Weights of a small transformer language model.
Size: 11 layers, width 256, MLP 704 SwiGLU, vocabulary 8192, 12.3M parameters.
Training: a variant of Muon for these matrices, 203M tokens, 6202 steps.
MLP neurons of a small language model. Each row is named by its layer, matrix (down: output weights) and neuron, and shows model dimensions 0-127. Each number is 128 + 32 x the weight over its row's rms, rounded and kept within 0 to 255. A neuron's up and down rows have the sign that makes its largest values positive.
A block is one neuron, or neurons of one layer that tend to fire together. After each block is what it responds to, as a language model described it from the Wikipedia text at the highest values.

L3.down44 [118 127 127 111  78 168 134 142 110 107 123 108  71 140 158  75 121 132 112  76 161 112 136 160 125 102 132 118 143  80 118  91 117 133 133 113 129 136 197  72 179 107 128  52 155 144 132  98 135 107 134 113 181 129 144  70  83 160  87 137 123 107 124 108 154 104 127 169 166 100 120 169 115  91 127 122 109 152 128 119 179  73 167 164 144  89  71 128 165 134 158 140 162 131  90  92  83 184 135 197 142  80 154 132  95 101 127 185 174 148 151 152 190 134 155  98 101 151 147 188 125 155 194 134 169 126 172 140]
L3.down168 [ 73  66 108 116 144 102 123 145 148 117 121 136 143 138 143 167 138  89 184 100 135 140 177 156 147 121 120 102 160 167 125 104 146 103  81  71  98 118  56 124  96 111 173 104  69 107 108 140 126 148  76 124 124 141 144  69 139 161  87 185 143  90 114 150 172 115 113 120 177  62 125 125 149 163 129 196  73  75 125 131 123 131 127 153 100 117 138 123 123 147 113 176  98 128  94 113 155 143  98  92 152 109  89 189 140  99 127 180 106  91 142 107 114 137 109 114 113  88 111 176  83 105 107 145 169 141 201  96]
L3.down204 [151 182 160 110 112 132 122 117 142  90 133 173 115 134 139 101  95 109 136 161 157 113 152 165 181 139 119 149 145 188 132 184 129 175 117 156  90 156 105 158 129  69  75 124 192 134  87 121 142 153 121 169 102 144 145 124 105 175 157 149 137 146 203 141 176 102 154 126 125 111 115 151  60 100 155  96  72 210 165  90 144 201 126 122 113 119  68  88  91 154  85 159  96 127 100  99 106 154 137 179 146 126 106 113 131 140 112 182 177 193 132 145 162 134  68  84 124 162 164 130  63 147 137  85 122 163 143 164]
L3.down667 [101  85 116  63 174 104  95 158 132 146  52 148 111 120 162 203 158  79 106 105 133 124 133 154 112 111 111 137 117 168  70 129 111 140  55 128  76 176 118  96  88 120  92  51 153  68 109 129 185 137 130 138 141 153  58 149 114 118 182 139  78 173 128 124 146 126 136 111 162 151 143 160 179 108 109 110 134  93 135 213 192 151 124  79 108 175  87  55  97 153 126 155 210 103 126  70 164 128 110 141 115 118 155 147 143 153 108 193 118 124 176 128 111 193 115  56 120 151 167 106 119 126 110 147 146 137 112 125]
Responds to: First subword piece of a longer word split into several tokens, mostly capitalized names and places, such as Stra(sbourg), Fl(eet), Bor(g).

L3.down57 [157  22 111 120 138 142 128 144  83  93  92  86 122  83 163 142 157 124 122  94 140 111 111 135 129 145 151 148 128 142 169  99 209 117  87 131 175 135 129 173 146  73 108 116 178 148 164 148 154 121 153  85 104 141 159 123 140 179 132 112 128 140 167 137 142  60  92 155 140 124 124 114  93 119  91 100 144 145 112 144 115  92 123 130 140 131  89 139 134  75 162 174  88 112 118 115  91 138 139 124 144 134 112 136 121 136 113 167 110 148 166 120 117 125  49 126 140 144  87 156 167 148 130 119 193 139  51 159]
L3.down63 [122  80 163 100  78 131  41 125 134 118  99 139 128  97 158 101 152 100 110 197 199 168  78 120 152 155 125 112 121 170 182 112 135 118  89 139 164 118 189 123 127 145 141  96 145 150 136 137 146  82 148 138  90  87 134 113 147  59 102 160 125 172 141 153 138 151 105 106 109 191 106  94  98 131 141 139 150 126 121 140 145 138 131  96 149 181 116 114 106 120 161  79  85 206 184 141 165  94 116  91 141 131 215 150 135 112 117 146 149  81 140 119 141 152  94 118 202 116 121 102 139 138  96 174 164 121  65 161]
L3.down269 [169 117 135 159 129  86 150 147 118 140 109 111 166 123  80  84 119 149 149 112 214 116 166 175 106  98 157  84 122 205 160  94 102  43 107 115  92 195 179  92 173 148 117 109 137 148 143 106 110 141 167 120  92  33 158 119 101 125 125 160  79 104  94 136 165 103 116 159  77 192 127 122 107 128 109 116 135 143 159 123 125 136  81 100 137 178  92 165 176 121 147 148 113 166 154 121  66 145  96 149 151  92 146 160 103 117 114 134 103 125 106 152  96 170 115 129 173 168  92 138 121 157 141 133 141 140 123 134]
L3.down567 [108 129 153  99 130 128 157 130 117 181 121 147 150 147 154 100 122 138 115 119 153 128 151 161 125  84 125 135 142 162 103  83 117 100 137 220  81 169 109 136 205 124 170  89 117  83 155 101 104 192 160 123  98  90 135 115 100 135 143 128 140 126  97 143  65 119  86 116 177 182 158 178 126  95 137  62 133 117 165 160 142 192 136 116  93 104 108 143 211 120 155 155 185 157 156  95 103 127 107 121 122 135 115 184 115 155 187 104 116  96 134 132 143 106  57 107 160 148 166 128 105 133 135 111 132 106 123 128]
Responds to: Month names and day numbers in dates (in March 2011, born 7 October, July 7), plus opening quote marks before quoted or scare-quoted phrases ('forget', "Conformity).

L2.down88 [147  81 135  91 132 151 138 124 119 116 146 102 130 104 165 118 157  77  50 111 135 122 148 144 152  99 115 163  78 132 101 115 143 107 128 126 134 152 130 104 112 180 136  74 140  97 139 101 118 159 103  81 211 146  97  81 170 140 149 208 124 156  78 139 142  72 171  92 152  95 119 186  80 115 148 128 109 125  68 166 148 124  79 125 160 151  86  79 138 120 147  93 218 109 150 143 114 136  90 108 124  95 200 120 144  90 111 111 111  86 187 115 116 104 190 135 132 197 161  87  62 118 102 145 128 158 124 170]
L2.down186 [124  50 153 108 166 138 115 156 116 126 139 135 211 133 105 124 170 133  85 156 142 111 145 160 139 102  62 158 167 131 143 139 157 150 123 100 139 107 169 191 111 144  75 111  89  74 164 117 175  73 137  86 157 189 110  68 149 120 131 129 125  87 211  87 166 135 111 100 147  60 109 199 112 111 126 146  99 183 112 166 131 159  96  99 184 133 155 145 110 147 159 163 137 108  54 104  82  98 145 101 112 127 140 188 123 121 148 125  85  98 125 125 184 136 135  84 174 140 177 148  87 134 152 147 106 134 119 155]
L2.down478 [111  92 156  96 119  99 144 134 145 131 117 132 176 143 194 101 153 127 103 162 134  68 141 114 114  90 110 156 101 152 118 150 169 102 146 139 167 148 167 167 110 129 107 134 140 134 111 165  66 113 112 153 176 173  99 131 186 144 146 161 160 123 198 163 130 171 184  87 148 107 128 132 221 114 117 194 142 108 124  83 113 150 104  65 124 136 110  95 149 138 175 110 131 151  97  93  59 114 143  93 201 121 114 142 136 107  52 154  88 158  72 125  89 177 138  98 157  86 179 178  73  93 156 146  86 130 128 111]
L2.down618 [145 112 139 105 131 100 137  69  97 137 104 165 121 122 136 116 115 128 107 121 107 119 119 155 118 100 125 103  78  91 135 163 196 129 121 182 126 163 157  88 166  74 136 115 137  75 136  35 126  53 118 128 136 145 132  94 184 178 122 129  24 100 107 200 122  98  83 136 167 132 124 110  82 126 113 108 109 110 157 109 133 134 164 106 143 117 127 135 105  69 117 139 146 107 103 114 167 113 112 193 136 105 166 189 170  97 141 114 122 186 135 155 140 112 162 155 145 144 142  84  94 132 123 149 115  89 109 109]
Responds to: Short capitalized first word-pieces of multi-token proper names such as people, places and titles, as in Dra(go), Cra(ckle), Van(derbilt), Bour(nemouth).

L2.down170 [162 139 135 138 151  90 117 153  91 192 114 157 149 177 116 115 188 105 145 115 106 168 161 134 156 166 143 105 108 132  74 102  97 101 126 101 104  76 163 162 155 135  97 132 134 155 115 126  58  98 155 133 117  95 116 128 105  97 141  89 151 103 150 115  80 103 101  89 138 121 196 205 143 105 111  86  83 146 177 123 140 164 160 125 124  91 156 158 187 120 184 112 161  80 104 143 171  93 110 161 152  86 139 142 111 203 154 125 114  98  98 109 148 128  90  73 149 158 138 147 118 153 110  96  85  39 138 133]
L2.down227 [150 123 112  37 104  84 156 120 106 108 163 102 162 117 133 135 141  86 101 124 114 124 170  85 114 107 137  69 173  87  94  41 167 125 192 149 141 105 118 162 150 111 176 146 145 177 112 141 155 154 107 139 127 114 130 141  94 125 185 135 147 120 104 101 122  86  78  90 125 148 155 159 154  99 108 120 120 132 202 121 116 177 149 136 155 115 123  82 180 113 129 142 169 115 131 125 153 177  95 110 146  80 150 197 154 159 184  86 124 108 145 115  92 178 106 121 188 174 114 126  74 127  91  84 150 129 130 111]
L2.down311 [149  87 138 159 121 166 137  91 206 172 125 199 100 146 101 133 105 186 148  87 101 172 127 117 161 142 118 147 104 148  83 118  76 132 119  72 168 134 115 141 153 131 157 148  71  90  42  77  91 117 138 161 201  90 168 109 114 106 136 106 146 142 171 139 117 161  90 135 163  70 142 137 184  89  78 159 151 133  95 110 130  33 172 162 116 110 133  85 135 142 145 109 113 111 154  93 120 142 170  75 130 119 163 155 149 161 112  85 151 135  80 120 111  45  94  99 161  90 126 112 114 128 137  97 110 124 126 178]
L2.down395 [ 95 108  98 160 154  97 101 129 102 129 116 137 171 111 102 137 193 160  96  73  88 116 163 123 174  99 154 120 125 116 111  50 162 124 130 155  99  87 142 172 166 113 140 124  82 142 172 158 146  86 113 148 142 186 154 112 173 137  93  77 125 100 138 108  51 125 133  88 139 109 178 140 110 129 125 154 121 148  67 152 135 149  79 125 128 134  93 116 185 119  99 148 155 109 148  88 104 141 120 106  89 152 102  86 142 113  85 137 121 138  42 161 114 176 109 113 200 124 156 134  79 166 164 106 141 180 146 136]
Responds to: Small numbers right after a month name (August 5, May 7) or opening a table row after a pipe, such as rank or game number.